Weights of a small transformer language model: 4329 steps.
MLP neurons of a small language model. Each row is named by its layer, matrix (gate and up: input weights; down: output weights) and neuron, and shows model dimensions 48-239. Each number is 128 + 24 x the weight over its row's rms, rounded and kept within 0 to 255. Numbers have three digits each. A neuron's up and down rows have the sign that makes its largest values positive.
Before each neuron's rows, "fires in" lists the words (lower case) most often at its 100 highest values on Wikipedia text that the model never trained on.

fires in: "s", "position", "supreme", "m"
L7.gate1057:151084139145111076159117102170130095126120126131157080144085100140095135112171160120167124115130147095100120125121153102181106109083132100154108185125144100116131113119160083121123143139126147142119143087125121103096109137115128152145122143119132164158108141115093140124122118135108086105100149123158109155174118127124114136128144107161140165090128138132094120171082085167128089113135125097140143133174167137141149097109140129145124122119126141102139100086131156095113138115127170147143099130104103124119197136108182134125165157142137081101130157143098164110136143078089133164
L7.up1057:151126130156092098118088133096126090153144113131152161161135102114154113109114105144144117133135152110108132163103143160131105122131110119133149105116120140133097130164119090099096133126129141117095141128173163147163113133140136151089154144115167107155094102139168093180127118124151131149148104151135122102112100152159147148121124095146159118181159127135108120099123095112176158110103124120093110139141162149133139126112139114127134150129135114097149173132115154126130108132113150129129126134133156122130161163149112151122122119126130132120183128169151108104106098132132121142
L7.down1057:089126119101153133157143146138139148119075127136137085111073154144086148125138146120143129130122099115125173127167135108135130143109106141100129141134113091143158119100141147164131105126125142139166119111095120090109156155112081144161118117128133137107140132118081157068137132130092148130124135064130142139156172097126133150144136157137112143108100123082137145174107139125100100130112122138150113173142124142163159137133105150150106129121142132143119111125146138139107142126112126155115119138093130142139090083118153115107143130149135126137093162106112126167124177114096136127

fires in: "that", "which", "who", "an", "of"
L8.gate531:149120092107116131188143101143112176149146133109142114164113152107118123189066149096124128135134135141152125145101152119111141143119160135175118128155103084105093132078102170184094122107102106131128136106131085147141104142102120137113076160180141103079156123115155145080147138134111119124150145098100136130102129065125167079141126140111117123168135145138154146093108139132146154172088118139088110172109105117113159162148138133098139101127138108127139098144150129137142108110095139130111150135151140123133094127118170162085137115136150125130135126098169112160109166141122127113
L8.up531:122143141129142151096099143127098139123068097159114069181139157102101076131122155162131123108122115126154131089150166111143125115115155159131100073177132093124111152150167154117159127142155081148136133119121119112153121106117061080139109124162110161109091156122102142135114115119133083173091101114140101133113129159147074119091130164104156116120154144148095118117132126141138167083124123119122147103150134153115087105169125123130117102118157138132145091164158123172155154132160111113156090118100160181145118096106133118119134145090163161123162127165128131132157110105120118137
L8.down531:110144101105102114168150149131168122142156147066138178092135135150170160132119121108139146169118142117102140154130134138090116162171120135131176171130089131120133123115075101106113146102108159126167117148135127130128109139107168108082104107098106153139151099107156115090148147123134150123136169150138176102151126114136143154141138138131123146132108136109134156112132139088129108140079109148121115146132114144148180128085138134116144134149110075130107165116137126094086111114101151105112177120111098088103156135163112168131147139144101122097159120112140136095131106145099108133

fires in: "romania", "mm", "lower", "hall", "jr", "iii"
L2.gate769:145124132133104138140114109127141119094150083162172141111120129140139143149187153125143150138118122077124127138082089098139145131150105124184102133100148177133116110086136121132138128103162143130130116105121120118102115138147120138131137170115158168088145117155102134084148151161113090103135121140121100136120127112169085131166103107164135098127085127123068123116074125121117135137132084156115136157147160098140113113112152163142121140134110143080132101139136140070095167170156168141137115132094116141147119148129197172122130131141090118131116088138129122109154171097162132177
L2.up769:129140111149132110142141116192106143156127079112126088150096143116170166102095133145142139151107081142152089159122122164182117136144103143136125151121167137121099155186141152110122123123126169130135120079136142149160118115156153119088116124165169126116097143142108112117102128107136121133144092185167106126141162121119124120107116134166119143121113162158127092127108135128116117161124147134163155147156121142144110094133136148065092124107164132148171141174095158121138126149115116118138133102137137113169162146146141108090119127135082126123149141134118090132150110136131155164
L2.down769:134115142104115144111114135049162116118132168139128175122147117148081089145154117107103106116152160120108159099132132102082141120111167121117125101133080121141155099051121108141124121125136092119118140164125096113101135147111105148169151132100083136135146111106141125129150131150127138127112168079094155128132104132132132128148138112090148128149149096098121159127161116127128133104140106120092106109100143099118148153115121102197153134160097120114095119112151086144118124106139131129120131151109125147093098118132110144180138121130174129136106120129134167117113162121125114081

fires in: "song", "songs", "tracks", "cd", "track", "album"
L5.gate883:092135082128076129106156088107128086132152140098173099137170128170150154159143118087139133106158107120127123082147125131149133129092131149103135157095131115102103103154124140107141139119141097116116098094104098130161118097135094107127094103147123104130134114125101118176121142135130110135121114097138114085080090075114123106156165101120168160107119094160105169137127124104102116141079168122160140119088112116159148093086137146135103174130135145113140141091122122140122174132132111122135138121130134150103139128101113121109152114157140122102114133128143110151126073170111135122
L5.up883:121125135109119107138112125125121161124128141113113133119102167124090134112118070126146109094130118126059091140098084139153125138125124151140188147095109081113162150104131168097145133156142149098132150148193140118130102098148098162139122153161138124122110169121139133121162108141096117093129101165126133125129102146162143103117145113147139143125140107129134100122142110141129144135123148109142174112142135117167145086111135087116111085091117110135094132119100127118183134125152108161098121169122134113102122083158110142142122119088135093093122145141074125103130160095130142135
L5.down883:164148090146122114103142164135138114144198155114190129095145107142124121153143091121122104087132148120095141094143131154119131164093172128093143149110116123110150133093112186144147146080155144099140114162087093136150137051117145104118110130153134149136133111114088161173121100179132118108107122101098102107125135119132118095097155089119160099151119134127129114133131111107150088198067126140129185112132143132182149080083178147139104142115132144129118091149138118162144152126169119136106133152076137153109134125129118138142133156125109103110118135165097073152125138113135157120

fires in: "was", "the", "that", "had", "from", "estimated"
L8.gate929:139122126111146113118122138126130115159162109134118112096143107177109112107159156109113150157135106164156108120108174141127091133086121074108146100150160119098151132164141146135102115123126132121127081080125117121136125166075151147173176126106102168141129166133167111159153138086127169116168097145144117139104129123129151145174113122072160156114110130103100086154105115122120089139081140153103159135140120147160138091101108100180138107125114111098105085116114132116105151128106145115126128117082117165131112131123108133143119142097147110146146090094136147170116126117110148144
L8.up929:083126116150133154084102115163116107144148115106118136135177101150143086109138123089117124130139095146181089110107125129123087132128128135127131114154110102158152136119119096080127147120156157112143185113144142119129130114132099139090188147151139075109115134120146177153112148120143131140104090088128166109175117131128126119126171152126138142114150122088149083131145151175083175088129093110110139150112108142122157109091086125102102122104131157160131157104092116149148123135122135090086110138104127165149150118150148096159084106141131111128165153106097085160160122148124110134
L8.down929:117126126116126122132138138131142137105147109165129122131122151154128124120135160168119120159140137143160132094129118107113143146132125133103092115116115158122141119128105124135130135093104130170128094136104087163153124185098137113166073123114160145124128115149125100101170123112088134117185120165156109139109165159125115112133137138149116114139136144113098140142139100127171100134115119145112141130141137121142093139141158125147165129158126130123094103117149131112077157149132112155159170131123108111130102159144125168151166127110115129132121097126166166155121121100109143093

fires in: "s", "several"
L9.gate1131:129124120152131089131138150102122103113137123145145115128103123133132109101125125090109146145157087093150150063126127137141144110121116154106119114133183123173115125209141130094072142123139127091147116154131123133068133154138167091111152141195147165112181099119134152116104121130110136155122138103093158105115152149142159146098125123118143143137119095149149129130160086084071138103140113140145131110104116163150155052128117128134140128130157145118117160109138162165129138130134103123101145131104114148156129091105122110112121144132137099138143155153106132126094134165124129156
L9.up1131:117177162149110167159153102175107120086135103155107095159079095117165145083154186121154157169122118126169134139151157152089113122185154139076139108133143142134104126094135094110118132137116160108108095131114141140115127146110102151173166133101075150142109122136099172142081136125143127152124076141095112113103179125143164163142131117117138122104128136100111109121126156092099133118157091074149116158093132114074139128165107103155123159091112147111076108109084133072106113146153154110098136120131148140097138133121156106108103127119094145132122138151151155128138134119101149103
L9.down1131:170101139117156153106124162149147090136130151139162113165139162155127147164098138117102149130169141141135111111152131112127101147146142124131150123158125125142080088173145128095168124171167150148080099184124122127088148135196102138109108167118145087109177123130148111066127099129124051138125146123174117149136098174101146110120136130142123110120087134159134140135118110175142148140158163123127134102109097132156096151095108133115146136128102090129101168115152150119131131132098097120140119112090125080165102141125115151151132120123130147127090104117125100115154147147153117146

fires in: "this", "these", "several", "some", "important", "most"
L9.gate109:102127140159147101147144132129129143110112150116165106120124173151140162112138098126149115149148121152107151086132112111092121114132126131102164155113131101134097166149134108152104111149130182106140148160110118133105129159116137165078118149141143057183130127106145122134164106135102091161153158114158120139101105110094123124116181159144121150085106136129127139116146068137163102120134161121124155103106152159090134114156151151178180157130165120160145116136148080130132121148125125119109188099147107102173135155105117104135112123133163117160136089122155139130141151108141168097
L9.up109:127109141118101091127116096094088150112133148136130155187113153105161126123156114083112113108078105125132118167112168145135100159108117163087109157165103130125146123132146122109124113171109161116167121145149152136113090106103133118136066124157125182143153112102191162149086140126158126126150151153129122121138126114097160126130109141087122149130140132144190171113118133108130115101150168123107141139090138145131153101097120155162120110112129110119186130109148118112124144145128109104144106135151141137130110066088144119082120114113164123114140129121115105100089158151127117102
L9.down109:210149153128131157127149155161160115101144143135168138115107126131112142102116127136113134157135120119096179140160151121111144122111104115096187133103119157110127140148145140111141108104115111129114132158129083102114173151138152139139117130131110126119121125152147078083135123185120138115115165122088160147164131129128120071119148113131138152100138148125147098099129122142149137126119111157151187140162154141147102099101138136146107151141142138138121123156074169169148147115090108165155092116127140138094126161113128146162143120175142126133130096123141125122127135110120109154

fires in: "gulfstream", "hall", "moore", "ford", "conditions", "stevens"
L2.gate356:133152151131118116117107134132143110127102099095159150093125163154117104131111136130145133118154130125091155105120115149144133142110122118097148157154103121145125153141124142132118101158109114146151157138125164144123154115151167105097133151133120112155141144118123188102135085113133135138129130094144126139101079125122129159079149122134109118137147125150125180110131124104154169086162121098140142143127092112111146154172140120130089097119173160109121147122139118147089090087134134113142121088157120112148143145118157116148165115107162116168164158136098120116148098150118118138
L2.up356:162139140162110136133107092108139137080105089128144165110153141117168158155114159147170144134163102105132149142118151119162142168110124162144102178143106126132124119135157148146127130095115161100104141099115094125101122150121128121148109158070139119125103124140119188084135106120102113141164119098113127157096085126105111165150085126107115119127121098144117113132076122125135145130123135108102167192148094126158129173149108166108111112115152146078126100084138119102103133114104159134126123080142139121163121141112169135164146101133120087161134115131108129106137137138146125147
L2.down356:145116088127137120145132075138129162119149139161097121145121126094128146146143126127129145125119122121158119153120170081126129131147104131156105128110147157116117100098127104131121172092142143088119097118135070116121087139130097161163131101092120156108121108143116093134119149160092097117127145139106107134147147136136106115201104164109146128118114125121127104145112141156123092173092147161075132128144161123137115123094122139112172158134082101138097102110121142122159155163121137129143120159098123134133104103104105153119096143144085112114101098118123149119124172105137126153

fires in: "had", "have", "are", "has", "were"
L10.gate1173:095133116128126140199134122143133093115115120129136124121108089184130138098125141155136096126120135141117115159093105122133158098146137139130135074128146109138098203175120097102178143186147160142104129127142117129131110148120128104081118124166130127132090146102114109123133070136065095131110111136107121097192131132128140149123133094104126159125132107139156085125126107130150152114134149106159127085128132176127157085132168117122122124122113143139091152102163109103151100112125095107119159161096100150089146082125090124156094108133145143110152130157141155076124142090106123114
L10.up1173:127087132149136103185144090106123116119141123141106119134160148122146131117116138181204146158145116112162067106103119148137134166152147144143101118118123100111135160109143112080099145208139101111155118105113114134109122124150116082129144153097113117105112111136135144146152128130124098165108133139163132107093095125140137134150086118133120142123111111106182117100077111140129098165136118085134115131133122126104143087126102109104132132126095149101161137152133085128080145107144114116147115152143145135167115124194125120144138130149146138100146134137147114136150147121130141087
L10.down1173:139138132131126146126074157090119117120114130118116126143145181120079094141138178090079124129136176129115113133154161105126123092095116106133131169103120166094106145114093116095093102119124113121101130125111115142086177094099163123142095123092131103117120137154131116099154079092103127143170154162147121136163124180115163114081126116107133114113135149131119108129160169074116188110083159156134157146121095155135073119063139099126137118121148111102103136112093139087114172119109119142142146156141112096126137099139124094118133096156114129095157084129153142129145159130154122116

fires in: "2022", "2023", "as", "2018", "2003"
L5.gate517:122147119112132139120153161127092135110167157143108111089084098112104158170116152132118135099144145168141078137149168162111113088105110113131157128104112116137108159123129147112127125125085098095135109089095136105122116143142145183107137109101161090119123100129094113142106106126117152160147124145136166127106113125111134118133147089138124135114113145133162158144164143139145130118165167120101139139130100129138160092134122141149093100102128174099101110167149138152136105113140109165164125182174172134127103131169116175079102112122129111137116120116120135106136123118144197137
L5.up517:146145156141087140145131130181111117131125117177166161131093118132119157174122131127157124130104122159161094135120142153149100121086084108100109138088149100129094107124133163117096063146126128096121101106085112138176116140096128141134127147088161115158118111119145128123149123177120116142110140152114120087137116112131130120107077109115132110169129190108104132109139130095142152101104136143107159165156101105136136078083138140154126100163128166106126125138106156130090100096133125131177093142114107144098148125126115156111134128132159093122158091120108137125131111139127164130
L5.down517:154084153166128113172144096139162139139110103117136187140170178159136120111152109160141113125100119092118153122118088140147118152120116121098062125128142108128141084110144151136093122132158181133120115138126134136143125105146108046125109157109107154148137169099178146106129142152134088122120130145132091148167141129164115151141105142095123135127142113131109112094118105089133114120093120149145131130121151101085131166124138144123152142149091067104123182079076152111113137109109129085135109082100108132122131138107120104169135169146151120086145122141126136128104122134144071116

fires in: "as", "of"
L10.gate950:114134127113134091128147146097110153129119167170088140137123146102122139119153096095146157079160155144086067122168135145150084106131112101092117118133141107157156113097165104140115163154138170114118105153157149105106157132078139148115153094156147117131104144130119137141121158127162201167135100109144111152087142113180123135131134139149148126165119140146130111128138126100096120159148095125147114161123103125069126079118095102126153112106148139136152154128082132113134148095152116113150096090142163100093112119116114111103161160153126153162164137163091123116102121103111140142
L10.up950:136125094107139117127096084130163147108136136128149138151171147115141138154123139101166135129138147140178118124106135136151117150126109145108117162171089135141172119114126179120082160111108112131121155170125122147101154155121078179156139167105100143137124119107118100119108131133137178110098127159103165160066112099120097070136099162163138101157102139099116143105070137081093134129156145164123138141177107138130116149083096095132102098154129147084140137127089117129131113125124160138139111144172131116131133137131078141099186144134143116141146117130139135142134127134181133120
L10.down950:085092152140159130111119101128112104164143139117096102085173136148129125106109159133122124146116107145148158130111093129076144147115159131150090155158118153138129147095123099157090100114080107121111150135132136134139108162158107163163180156125091125112148153099122105106095121165124082129146115142122148134135120108108123111138126152114099093085089159104165097142138122119148115143132138136119118100164116119117109138156137092156124137118089126142149122159132139096149093151113183133092162160155137128179139134133099108115147103112115071108134103122127105108128070174156128122

fires in: "the"
L5.gate686:121127112103123132116131121135095087185193118085136112125126131128130126178104109125134149100172150121102140113175118139139147150090123100143160168111132151131118118165094136114116146134132150143145108161106123108086119126103085126113141098100156163126129089126181138100140112084105122168176111097148132144163116137099116173116123090127142154101116138136121145120160094130119132153132152146129141097118124110128087102148126182107142159126138133086150149102174133109132133145158133162092092153144154128135154121099130181153123105139092163089131112102134144132097127095131081166
L5.up686:142164121111101140145095144111139149155137116100089104161183121119121108138140118091164132135112127144138142114157148098141121099060124074151114109131107120112119111139123098109126098074118097136139123126140105110096153088164161123153126139107098098155090135085169124094112160127123138124142149100165077106101108121157161157122115155144119151129118106092147135097095146114138071130084150117144139139120157129142144169120140149112130158165092107095115143152136127120144090127155143132104105152102159118133126115157099112149142134130111135096129115145092133102113137158109155117
L5.down686:142082156147179105121160158147128142128118094120162097152109097164146135093136147160120150123109099135147116147112112140133116133162157114107161158128143114145166099113129115109143111117174142098112140122138123138137136087149170119125115120140114107136098125106114116170127104144131125074115102137142087135128167126110133078131113136128132112137075139160097116106147154196113141123109098101113093097096131105122127085105083119116118156093116128153078102125146148135121171140114175099119085094143111140129132148118116111097132080133115082085130159143129169135169098119111161126

fires in: "him", "guitar", "decided", "largest", "knowledge"
L2.gate977:185157130143115118146126109158142144127169100122154138110128118125112154127167122118128187149101124115103150124110118092125152112106105117151110157132115178127112114100165157131124100118090153120136147150120095127111102150151131147150129152104137160108111119174109127122159123174127126126142114148117119142130155110147149129152121132143129125131129145101081103155090103104154128132088115148142136156191182124179117134122121116159147104137106144113126111140129103066076137158134157085118161171107097119125148122138140124145146126145108116097120144167165111131133185081123136123
L2.up977:137159150111151135184160162106115094140105142170155090142149140151156165144142086110121113108115139129129118101178162099095155127142144144129187098124127113159151108126141131184121110122091133118137169108178091131117128129102113110143108120191136139114169160115137102142141101165150160160137148115148148136093153125167153130161138135135122125150161116132137099141147087135146196163110175089144125124148153147112147124166106138178146150163150121151118119144121103119101175122105137117142145163088142106120128100117160127156082173114160144197136096140147149114129116099105125128
L2.down977:129116106138100114075088092155151158120152111086100170119110132110104106113124178137136150150127128145129133173082094155149108128110086109123068165133145156101105149114111132077147140136151129139130094144079171144132115131155147142110140139072108130131100105147125149111130158089107086087124121143115110123158106145100098131109113131109134143100087162113100145108083175115114064070127086174112132127109115110142110123095128125075110102086102123090133116100137159131157093152135114130117130101168124146140140143138099125099176098132083114075135151113092114136124157157156140127

fires in: "virginia", "texas", "pennsylvania", "carolina", "tennessee", "ohio"
L2.gate124:095134148130144122111125121117097112114134105156103094151158160154121102089099149094140110139133110161113120097146151146136144126112120120101102125179117101113143149113121115113160135183105096126137148128147133105143128115124154166092133084100125087132120164125164156113121134098142125170149096122133115156116122168100181123112162125146088135156098158147139101113176117148119126112122144118111139141088170097149158173197106124100152138114118128185102141145108113109075099137101100157161090113142189106165093116104150099124131137072176143137114159110108136076130125099118157115
L2.up124:153171120114121117103125136138136156103142129156120165141142154098098143136101161126112138112118089107067086147117112102109118135179136117106102134157155130159153141166101089140100104170131157133125152100117141091153072134137141104146163108158169138127125107124132173123148116166085116141146147120114131118112118143076135122128124124092117120126136124148107097103150157139105136117171197145135115142117127121108089136118130149103130131137090102151108137141113123090116122117141163158147121116179072100150134147109154122079149136152108148091142126171079118091151097125098079141
L2.down124:123143123117101127085116151149123144102116100165141139107137165129099129112104167132126151118082102104092108104113147121131127129171127091118096130179133152140129141140105131123129093174105131107135144093126148099180085172149136113142154145158147119102159133121112152111130113140085131155156145143133124136143121133099115133173080146105135118125115120142079106099148143084121139109153167168116105136120136105094096133120127150092129113121103105133129118131117120073115128105137144150171146132152094101167140130123143140112162126147115158119123106146069149093140102134100083142

fires in: "romania", "law", "culture", "indonesia", "parliament"
L5.gate114:100132106117101108173110169121157169088148097135115127137157110131131095120144137144117088148122095085124130126100167117184099152149147153095107107087100142182134096148151145170168130153111126078123173176159169143121081151104180089117149120161120115095107146140133126173158133154162116154104091151139119078140113143151158168173125116125109128155124154152110164152154082169115124125189111165147179147143079164135146089115138164140134136114176114116139133106147118129130105142181107117126146149139138126092145125124133152130122162078104101121137100139095076121134099099138135119
L5.up114:098150097072150133162105141142152135128176107144108154120109114128101091124107137081146114159120157172100141119129099116111088144093100142153093122142099117128156133125162105113136138110082133138124126114112139085115157108125170105172108117113077067121104122167148170159146169070098134139119148128080134099170132135115122145070136131107113089125121157175149169130171154151120149169123101125146150119107124114126145148148134150119149161106128108119150101151136109114139113111154126119097132134118139127089129112084099123183090110126144154142103161124118118100152066117091117102
L5.down114:112176140155127143133119130120109153121152107169185134106108117149110086099093132106142131151130135132132126131118135142123126127161083156111144079100148135161104093138092090133148111151109139108131094089118153139111131142130136109173123138108105100126139163135121140150147148104159115135126132155100148136176092101114122108125118146123088084148116139152158143121129093115135133141140147123139150143121088074151162135103190166114102135108163098158135133111129113095101083099109154154175123152120106126121116116128087136131122123160116125115165111100124138101186083105137154142

fires in: "of", "several", "few", "four", "3"
L9.gate1142:101135130174108146154120134131075134161124125139150129095103111116146185115145135136132097113101109134141129086151139139107119081155148165096189172134115132103131092160156149126104113166124141073110134112120155090139126093114138122119145122149133103114095133120152113121131114139126108122137152147119121103077150168112129131106152178100105118117147158165151073066108152141115127130123145098132157089132124150125091083128130177180119114141094095170128126161156149135112135126169122154189104160163172120172126155128166087096145144130136148115118127127161154163169150129129097123
L9.up1142:134132130100144143149116127091112153162105140102120112150122130131115139084152090073135160117099101147132129120140110098151099131176137134080142092153083131100129134176100098122120136133135093162157123093100106136166146150105145136133102087128133134115158151143109104155131099163135106168177129124098140115106145103155158110129133111109105157122133119104081088125112149114156153117167157118145110114166093128129134092123107114162153121142107101134124107169096128127137124130098104121130121134143084106144134128157132112104138111113128128152090143145085086145122117130148189156
L9.down1142:165113132109149130101128161156123112095113129160099151125103175133157165126100140163131120137145172101073135085127150102099140127117127162133158149113158131141089123134128140128183109147099106092144152150191117104124149099163156114108131113159163166111122105118167107127143139161103151121138153158099130129113099154137129101138145128121105104152133129126172114134098123139129103156088149138137163123143140120139125088156156140140119136109101122116109158154129150157118119138149102110157098144133143165115103160119155173121124171194100171089140064107113139128137132118110118125

fires in: "won", "development", "members", "accounting", "named"
L2.gate139:108170143141159137135147121160173164101147144110132117149112143138116091140169204140111127120121136099107144109131136128088157113084136112083177177099153112114150182162124124171161158090150100133142150131140123110156161085166106131139169143126117128158134179145124114110136089156125130129161154106109146136140153109157145077086093149085120124128093087137120156095117113115156137142116150167110098093152128128113162154123116143125108148141114107130139146108160154142126137117155123114111122138159177100108114126144085140128170158140088147156146143091178138136110160111079168117
L2.up139:164133118109116130140113143154175102102143108138161123121108126145096126130142166115145159158134141142097135112095093117121171175085098149130149142121138130120149104131103127164152141107100143115164169147150123130166141109171120168146148142124129152139129140162097143104129135177078128115130146129164123111131130064137137080145111142157108130118092127109108114136073122125174112115130123131165132161181121132112097115137134140121106154167111152107146120132155134103124120135135160130140145141105136129121135114146137142129167115132095124135130110120160140137150214113099179151
L2.down139:146094120095078115136108145095092096153108118142111136106132111138130155110107055113144144139139142156144111134120115112161097156160113147154086082146103142143122086083131123099102116137094172134133097128120116140114085156102155120114109096144162130106129095120148127140129162109116130118106105123136108118122102129104128174187171119177150135106150165139127106134139138135123118108147102113124134164112136136135087105133143119109138111112148158133118106134114123099133109150108129141146141115102088163152145140111197130131095112117166122099122101171097129134168106131158085135

fires in: "that"
L8.gate636:088152149095120116136130088144110113118089141191108174101155154130106088143136100092149119125114078150095109180130143126098170141152161087121144102086127151096114157103100122209094094115110130115161135152131141117124087128111172135125121119108145157112159103109114102129116085105124139123125076164094105118143133145088140128142114147128109110158144120114152165128130136073138080123115148151125152147142124110129150159154100077143177127147183156147122153142115109116130146144146133145152152105138147120117061152092095154112160120158151113100153150082153146130136116102125164095
L8.up636:136153160121091133116128145114164120146160099124136083205143110162106077127115127117107132123112090109094150134129126136106127102129125181164107091127151148109137122166102127136115130082098129151121117138084110078162113126091103151110111162131119166101085102090104137134065121070130122122112131146153132156113111107128112123120151140107171125134114173115125125136104135118143184158132137130107089157156131115134127104129145098143096116110128136095134145140129098154103129154129095139153109111149141141110117094125115134114162134172125100145161103165146142162147099140149176148
L8.down636:141113127127179077151158116161122106138142129136100180120132120136174135160139129137098120120091123145125124138134140164087140148138120096090119163132088132100128080150141162147142161133166177092136134147139156168106101156138171130166141103158097112115133196153137173114117135118155107118111164110107119140176118130118117150104128131147116151153138080130097134120139115128148088163122145184145115121148089147105126127117148131117127158151114114164126094104127142077150128100130114135145138131134080111087116164161114135146136101097149149125130129096132107081168125162137110125

fires in: "the", "all"
L10.gate584:113147154133112130089105135127112097161110126097116099105120121108150128128108081130128124087124120116155117158103167156112170157090124111139098147100108143117101139107128148084125122169179134141143096090145111055134159138128132144136145185099152110153118125152170136139097135112139108155091127166185137126104151131129110118134163146120148103128128170105148127139130148115173170151156144109166104144150145167175136092140135170138141114162121157145095105137114092109104137129119152109177135165110141124147099120094106123146169143118120097134103139143121122142098139184131110107
L10.up584:140162126143107118121143119125161147161157161128126109141156109115123156151156180125105142083153113096104126097158124131112075157115088137131139125129161102105139125159152131106113107143148129128108110118089095120140140128118148144194118124153109132143117118108141154089126098141148174136143145126116114168131093138128137138121101116134153131099145092097143139150112162173125109076082151119108158121162122156161155150143161129160099096094128160107131148140070100169122095123122119156123086152164124095136151157128108137127139119113121134195120103183127134167097142148159208188
L10.down584:115129138139148129120136132098106137132107091116116120148084126089143177127094116163122155149139137100136125099114168099097121112173174163092085133147127100111097138130151107130104117153090166137134093141120143120077124138100144144163184116136099098070153090142112150111187101165117129121122098149150155115103126136104129092137156130085113129118160124175095126082136115150142138158114101139120142169112093125150143162122088153132157115142165116166110136165113108110165116124122130122155138101112177140134117123148148138129135134149127123137111126106114179098119140083115091122

fires in: "education", "information", "data", "people", "schools"
L5.gate217:121108099111136140164137097141100106161145132123101140132106114125142112134179130122104153141147148144077146146105171121133124078132114115151127117107113122153125124175119080159120113109118137161125136152133174114096121106121158144139127121119078121119122119165149126136089125161103137116149127105138139138137121096107121188110189139097147145140148130145200116167141082097144098121139105086107153107145139144161107110070120166164113107093145155107122123113145131178105167103156130128142099151153136117102151165141121091118152109121131114128177134175115149123136096112149142130
L5.up217:118131148115158145132140114126139157115117090066113111125128159157118139098161137116118103131146128087111154148077140115103089131108146150136148107109142134188155107110174094152155133159163140093111133108190166108090130106118148094132133139161115104120131180127131095138120114111125115133120159123136151108156149097098129140140166139135122144101089131151136162145141149149136156106130131148088114115160092127164126125109171102150119153085125100150126090120126112136133139123155120108131118100115093119078166116125078110118106106122144138119086127119136092087152084103143121124
L5.down217:153177145149118158133115148081158122156122116133160149134163107118152089155136118121134164130107143143090090097134166107106105104150113085136096144108156150166144132126117121159138142150187155114121109155140139147104146118135126140142134117126119146082106141155174144158168118164092121127159165138143152120099142133092127143125107134094159160121109141129119165154173119143116101122144139155093157135113143133149142111083163149138121182092164092129100116068164123110129111139115111097147109133150140125125184109092102111120120142125099164158130155138114127127164102120162129161

fires in: "to", "his", "of", "under", "from", "following"
L10.gate1095:134111150086136147116133146127112108123122132126168131119088157157118153076117148084109087104133107151144119133081090090128126092115120141098133145119098124117121113144142138140134123124165071156107079194118145115123126089121096152123092150133120110121131123121148095141135092130141129107152081125108114121080113170088137118135119208154136140128125130121117110140151146167146140109167112183137119135143141137119094090157122172162146117101130110114145172131128136151171138129185115139138120123180148098129146157127099138126134080118126095121175124141095105133133135141114125154
L10.up1095:118098131102134118097105119094149156170148112114102170134123125070151135130098098110111132156133153125104103133152168106097129171116096129128142106102132120132082140139112190116086154142110113169137102148136165105128163154076141139153127133109133098153147132133149150161153112160122085123119106114125116136168175139111094139112115132131167126110109106098148113130117142134203129158124137097089094110117106138110138163116097119123140129144117050110169118144094160140141102120090136168104134083105119133138109179155129101153075120133115132123117113096139090124110158138093123072
L10.down1095:128118126142153127111162126110154118103143127151149152104117109173103129098138122070166107113100108149105131129128148123120144148157081153159178129135096159140111134140120130136114143112138104131141127094143113110114112087125071132138155133169090138136116141122112117096106185166086114134157145144133093126148174095128131114132159160114143156169130144086093103146136105142127154137140139159147146121153157135103144092141096124192118127164118111093085142150139168162130148142122124145145131158102165136128187136106099152112182103123148114132160128137118123131153103145153114140

fires in: "singles", "tracks", "songs", "passed", "said", "spoke"
L2.gate496:096104145137112091166109077099149152143169127148144178112123093158106117110177121133138125113134135123152121122104092076156170126117092091186139146113161161141090111087118147156122160093172131132119128116121093141092138141150149138149116150144122136102113139170107115118120145131098094074128109106159105133130088109133071125170130143150143122116099134141102159139075118134136101101162134123129170150154120150142145128114146163131123097112140140125119104069115131109106155162139190170108119172103115114137132124120149166119160125129090086148152163136169139102090185114142128114
L2.up496:097130118136086124071149118086100112142133148129126128106164154114129116162107178120118142144123136088118083074088107145175138109179138109126123157138095121096133119149109096166114114133113174109134117125134098104081109140133124101107140130148123112103141179151126145135122143104116073134141129112087115144151141122173158085106139146103128152161104120168103102130148139125134166112118114134118155158139104146173155129098076115111104151153136113138139115123128117151162124116137161134093073174093123104147142170151154143127120097106105100163124121104106113149145128116169117127
L2.down496:149124129113165110198120142165150166130132090127139127142093106140125118110151058116138095120137101144124168194176127111103120140075123130140133119115146144168111138081146162117125141108130081141123128146119150160162151127122154161146112122103142130167111067113114115116138097140118186122105143131176151123110103125087073136170150115159162101127172135093142148126090119139129102160136171118112127083120167129098107129144166150137146111098116143146125131130136150104087138131121109130159167076150119155121110087109101122137147148145139148114110147134136137105104136147084144139